MLP neurons of a small language model. Each row is named by its layer, matrix (up: input weights) and neuron, and shows model dimensions 160-319. Each number is 128 + 32 x the weight over its row's rms, rounded and kept within 0 to 255. Numbers have three digits each.
A block is one neuron, or neurons of one layer that tend to fire together. After each block is what it responds to, as a language model described it from the Wikipedia text at the highest values.

L4.up361:078095154170157148121119141180149137176137117124166158087132166092169117080099166142111104159080132148135065105179138119108120136129164142141187121165123075163148143142124151121123108138086104087087100142058118157057115195158126101172168110114087178098077136160071127102098110101142160169158116176139149116106069115135166142099128151139138171128101139075121113167165132140107111096175129103135144145178134146216157047161132152146151159125141084131095126189084127128099174117076131
Responds to: Post-comma clause continuation. Fires on the word that opens or continues a clause after a comma, mostly "and"/"but"/"though", plus attribution verbs like suggested, stated, said.

L5.up260:125135167178137139146072092126166103161138132145125136114151131152178155102118105091130171112074148145135099123206117160143074150191136050100155127120117091225151133116143142079133174129116136144112124068120144191096102126154120067154153088120118160041104121146112107092160203086141086144114110061118172061137119121056106125088083168082096128142171122134157087146192101096148183130156054173111122141184049099162127086115124144096120136114209077096081138135118139133108181148117112
L5.up299:164125157182073102069146098126113184140099120116171125117150182124160167170186133131131121114045141086193140116146140131163066119110159081133214125081149089143179139123066172147162077122135090108088116084142122215155115180129123111199129083110112157097082166120095141152136105161118126125155081180139140109157171111082130104082097103138119093127076098117158119122157145074162118101197069112113169114153124109180165088126133110102172198144122081126107080166120116147101224098076123
L5.up434:121066197127159127104110174126159126176153142145192150126149077138117109136148089095119108113086164146131137115108173146166086113166108091142123126134154167180158141137149129130149123123119109104098122104089092113125096145068131151130131124180139180093115124196105150154187154183096098132158155100133093088088052153102152126112092155090095103140154135123146060096208125102105137094161132098106191130186104112180148033143118081102158185132138136062143117098102126118113115081151150
L5.up681:099095200101136097120101137150163155117130154107127154164124114121112176097110111100073062117101117134160081072179127163178094128095153161134144149148112132159113126119107098124124154146084065079109099102076172113145064171151127173153085096123146134122127143084100118151202123137168146150123113093119172120126090155108152129087105159113128124164140098090176101132147227119101041096085121108097127135113124098126120128158165102148203094171142123065112129081112162138136118112174144
L5.up785:081093126139130132171211159145169074191118147125112125098142140066165026150134101127172124162078171139115178099097140123133064123177167207065133143195152127094123113130168137157140084074072140124089134082116198147119122176142120146152137121143091141146124070156117136112153139112133094063083121093095143099060112171150102183097079183147077131174093115086149136149118060076171134089127105141148186159202132117132135077141147087106133181097111149146117133103084149142067134153109116
L5.up848:089135157143141135192182148126106166161135129127093122064149136053139124117145143152172107038115175167094090127169135120131108184145154090130116113166122104151163136156138217176065167163124104118154097074122095089140119128140092127127129127141144183156061134159138141113142143140089153120171139086185149100123056149099089125106121139060120134109158166103129205113130107109092187144100137130122131120116057115129103171109162143177157177141174126166132121173094124099141032133152160
L5.up1028:100111142141116134177183129097140134132127145102136120115164153099164088135135113128183083107092164126204109095150143180158076165146152074108107162099182203192177163099086147057178115118110139100098096106104113184148084140113110169134149135146111159066140197170128102120191127076096093149118133115134140125135119102100106109125111131144080180196166120110107087143197076069106137108167063115116161115133109079120198106140074122059109162117120069079103126133182130116172172135104171
L5.up1041:070155115187098130062166145110059112179170138164147129118130110120147161146159116152158106117127175129152141144136152165168058085172182138134100104152146132158150105140115161100075047105110088145085106122160145150144176132096132157180138104149082148122115142160125117135169095141122128086137087101151167150137183131108149151100092098126103133145159138059085119150138154136123148110133179110086130172141099064147127126137074148114106138161139130145069085140098120127150199130102174
Responds to: Clause-joining conjunctions. Coordinating conjunctions opening a second clause after a full first clause, mostly after a comma, e.g. ", but", ", and", ", while".

L4.up875:105144131087124129188090142157052122141166137119141149132186103100123135076153118097191122093126127108193077132102153131130168148174114091135123073148108152136159088219089154103117173145096198129110122099165084111139136107153173110151164125154106145107100135098099192095108149102120117165180098081164140113111133198138127128141093090099139124161145209089132119120136122124103081108157103104089144140182129130088112121099085176156153186084149071158123131095037117131116115128117109
Responds to: Word start after hyphen/parenthesis. First fragment of a word or number split into pieces, right after a hyphen, dash or opening parenthesis: mid-'e'ighteenth, Islamabad–'P'eshawar, ('18'80, 978-'9'.

L5.up14:147140217097176150189114102118226117109176143098125099125120140127121093088161144088051088079107118117187117090106144111116118149167153104157183078136090141138150105150082120157132138160191118131113114135061123155081134162106185167174156083138097180087149128122117105077137129085106120138095109101143122070124143145091176128102071134086142187119137149107153136139133185133020055037106127083091105123149153065126096124169120116127143126143148140153123146092174140076135072147158138
L5.up28:118110108112159179162128104142150095122159141077112128104167117141117144094131149091113088099141138065186076099109131156107138177161078046159166097112092111137125097128005099096080170166132116110151090108056116122136081189145097149219119143115142131137106137129116089092105107108139107102102136083173173124125146216058146089150135080130144095186110167106129126146153082150131074135043104093064161131181180117124115114098080168106128159063128123090120129111161116117085104116143114
L5.up117:133073137126101130197146136117130155120139135083135105086228110173148125070152185177140139137100121130086125092131128145120125162126113148122127112145121155095157106097084197176104108070120125101104096096129075157088151157105106155110089181103091158110115097091194088183135193095117109125146119154137127112091145148099150136113092088146149115130155154102129111088164144140035106095119145096154125166152115095136177166165162149122153075088132046104169131064124121117128109051134161
L5.up143:152105188039138135201058148140140146119161109155115095121137121166093114122134131120078101100117112072154187141155178123122173146145134109132166102171141128155113099131072162087100197166101175174131109108140141117098163146087178117164151121099143129118068103156075091063113133132080088162139123075123137116147114162111149103122079061058181106125145120144117082070139081122095076112126087105109168108145119114066185093130160115083172127085181113105096132084169143134090100158152155
L5.up465:141129125094133138183148163093163201148146144109123093144201167140185120117161092158134145165136151118177146103108165131102137163170160073102157139090111093149110109149031146116142185174075162129088108150095099139074070168174090174174150103094120135112107108209123075067157151129136067156074088094116122117106096135095109117112077068136140109127074142137121125119140139078054090138128100091121153169183179123082131125129130133158087117113119119091093165113117126115150079180129114
L5.up524:097109138183104104156155148105158042127117140112172129124107150170147130074138153074116052133142119120164151101115121178131146082137163142084135150201172110151147096122046084159154165133120127125146085124109157186133102207124147195086088106104116122156128130104149059134090110096121064142136075082112172140145143109099206151121112134119139149133170137132122099112054111120114071121051142117107102198119166093154180156106189126101212062148131112146145112102127178074065067112108167
L5.up795:099145147108127081166121138155126054147164119139174141164157157150161129070143157149125115101123151079157123131136099146095139149142125176067129068172105152169072125133065145134094182118121111141154127114134115137056127116102124137197101129167112111142114115157121107113086165107152144137122111148083114117130120171136192095121103062159098144173111186127157146132137106091097091070076119052091148146140142115088076166087160145103170190129125128146099207094071163144102097143120090
L5.up907:079136181117119169110101088128107147142161123177126125132176078188124130103136078134129154138087113104198093092135155122110118160176136096151117085166197094141166127141084149099112163150115135110112054150121118147107114124177127112152172114124128147095076157139150118140079148122124120179139106160166086049124132188135160114096065093067128090135060143070144121115177169108078153114111107111124105100156126079096135126144074182108174157090118062094104109096112138144068131129113134
Responds to: Second word-piece fragments. Short subword pieces right after a word's initial letter, mostly in capitalized names and taxonomic authors, e.g. S-ch-umann, M-or-gan, P-or-ter.

L4.up848:104109108090110132108144162099182087179129130157144121132160190124150141123103105095124071151124150124173076126096087133131088130162150103163143152099117110138124127169120159176127130080106077123113156151079180184088060115120146091143136090108101219164096134068154085137159181088172165145114058079109131116164168190140123102185163076127118125142132177123062137116112114085159138108142105111164112118077196154142164096144182150145099126092113161118098125129137152126107179067130110
Responds to: Place-name hierarchy continuation. Commas, "in", "of", and place-name pieces inside location chains, where a larger region or state comes next, as in "Portland, Oregon" or "Loiret department in France".

L5.up476:126118143055126130099131152133061111124105130131170144137084094125092139043154140080099005125129121117134055133078101089137115104179134149137145111134165101163159123128137172120148132160170147112151167094111110080131114099112145104110177130028119179108132134124140134143115147115142204140179143161072144084148100143078164119183161123163147177125108072104117113095121135119092075128126111203136121092113072119072123094151099149135112113094099158084095134120140094083133164140135131
L5.up491:123133130149152058133103164088110147159157162153116135147108205096138118139154090148083082124121170126139098123120106150073141088112177136156188118083145138155159142135203103076119198115151128111139173135072120129121130122185166104118147089116108150089167128081073122153161142071158190133144094087135152107130150111062091170184117102177101131072111137078117156131112153093190122178160101147147157084081168089131154114147184160155115156082143132141105155077145129128157132090111118
L5.up582:119184169088138172073099138128113135156171147159156167177147192111133096144110107132088109136110129148108082115109124135098113079131109108142201162153121115178157133188156109103122112158147126121124114115166077100146140148089147181126127110105112167156141181110082145176153191141178093164137144159132151169121119076067178123191144108131093122115130120096083110077103179105112143156144154126115109078114132124143153130106136128151233152116138182186114174082133158096153158096116108
L5.up615:101120135126146130185155145130091096107165127116158123136148126139160169068129127072120105178126124125194103093193143171181116146163132071134101145087130110122134159080008133146141126141151121075131163097113194138134167128096184146165130137146097127122118164184143110147151154117136138161161138114145135121183126114142098143141162051067088170101116104127142117140213110104135118149092081085075118107078087175187103070132100148113116140138125089091108135120115139171094189098151136
L5.up709:092109108106106165129121128191083154141143119145123148147201169138133166106159063145158163042147173075155086148153147113128089178156107101184120159164148107156123060145121137092150161155085193149125161116143156139164092088138144126204117076042144147141084126068056145118116126135137108126106047107152098119168132111103107144193079089130105143129105107086065127160157137116109156123126087117205112116112144136149139080087099166135101149133118127133116086113124118113148123137157133
L5.up753:083147213138155083098177159163089167142163139158145130073119193111143115166221149079048117101079178090140098138134152132066116108145118154068108077112110135130162133129182109135146168111118146070146121121120141094156116088152154165098144129093072139128088124092117148132192168101164165158162109165144126149185124110133123164126123131141110101145149196078122146159180138057129115151176138134140120062143121118155170041123093152123166128143118158120109152171172149116131143143139153
L5.up1036:113119145163169082106152153115106067149150136156143075100128164076176126134152149122123078110151125106183094075139151135117062140104151117044119116066138164108135153118209085119128093146144123087114101114104122132164112098129180115158091154116109104156102205094172159202137107141144185154144118131139150146116096109134151121132105123131120094155095182088080107173156144120142143132157065078102126149149142183138105078103113169096106176137110110168130107125138170156116203133073193
L5.up1045:087130143154156145061108133144135097167135152194152143119127200161173105106148155045122111109103160138110103134154103156109117087157096102161113142091080149175142110121147146098140157086147145082085126083089066135071118152139183102095118120099100170126155171089079075131148122048152147130197055139156149086199176065084116128112160089161168116142109172132060100152131184077176148182161136092137163126109121149133149100174176144125124126105208182164094222141086167108103184108142146
Responds to: Appositive heads and place completions. Fires on words that open a descriptive phrase after a name, such as one of, a, the first, and on final pieces of place names like Tennessee, Iraq, Ohio.

L2.up111:118112126151113163086102136115118138119166129101123140137116166202149081118119110077115079120100174084114167088140116113117132097127113152121145092100107055137132144112058077092182172085072115112089140182140070223123069192120079151173160135141115123128153196168156078166194131078113137170114105118103153094122126134088136189083134104176084135144144173086127139106139111085085123057129050156184134103107121122126157156125153145180087114129127145109116102100112144104129084123086118
L2.up444:063103134116131102138120178084120096084181129161100125133185144171123127128117143107135118119149110049166126086143093130106133163086094149105178111082118097151129112056031093135133144105078137096102123143121097182152111172122155163183119122161067157120116115150103076140188099111180145136123108088137098119079119169077132139154139076097084130154134123088174090128101155014118136155153086127110196122104101101075134166126118192144141114137116169096141136142058142155150117135148133
L2.up655:115146118177122126053141166107098080108139123152217085105129222153115175099140106129165114120097159119131100102095149121126105126149112094220113104109104156115170116124161122110092088058128191089050151106109117140134094137170137164138104104149095219140164125112146134100183151108099095176146116143155093109130128102164118122093172095136116101105154164099150164106140108105170122148148142092157155113083142149157159125151108124156155127106146093129139160124124132084104181115135121
L2.up683:116134155154122111072132113103112104110171139130155142108158210122159105101112088066080119076130130127142121115133079140087121163142078084122138097109095171161115144139094092084107103127085180058084150104083105131155080159182111146127123114120086219157124153110127093129152113115112153111159109145145159087149097126131101128126151076195094127097142145090108217124202145122167113146166113117168162161079114130105138156149138158134129140108143110143113162107071140138111123117094120
L2.up692:083150112104147169106058166100143120101162122147153112086168133111087113112123104096104117123136167110138070106137136131071081109150115130120162171093081155128094112129071115070112123095105103136096081159133096112127098128117134139196173073129070190127119176122047147110178131073185130142127125091087163134130102114070089136137151089196114132154098138086124129156121131088119151178183123175119237106095164102130157158122143095164150101124132141113100189118079175155099165151102177
L2.up1058:119091114135106116083149129165135121157108135101127166124162158114108117100104132138127074091121115157152105107129096099114140155123186110163151145160105155159091120166132115096125142078157098108174168051077080140092138149126114171162164109045065126102099166102088099145132115059153121119146139124149110149160106088120082133111157075172121164197155171066096120156124133125172154118162102116080141106123094099134149160186101155077146150123139106147113169087087117154106201151111112
L2.up1133:119119139123104107124086069166105106111149136136170140120159135081115157081154099093103119127122091114140147079133118128142118125109115118126146153141148150191078114143123160083089136136090145018068143140037097117123065126169133113116128125129096140135164097138111076116159144070120125148174166110152181097122148108090116188127147149139092072160116093093099114092118133142158083177184114125193136108114103080093154119145136172142144173082183120109117181069129160190108138116152143
L2.up1278:109136150145125177112113133153149088133168135135158142110118224116154110120117060100150126153126148110108109116105141107072110211107132129151128114113129151148169122158129130163148133122121204086032083088103111144157100124172152138114106093177097175159104140132180150103168170104127182156145128101154116151131111160127041138110135096160065122112144163062102108105184135132166105085182096123143155085089099125066191189083113117106155125094095154109089139121120149086082107153101108
Responds to: Place-name completion pieces. Final word pieces that complete a place name, such as York after New, Angeles after Los, and the endings of Syria, Detroit, Queensland.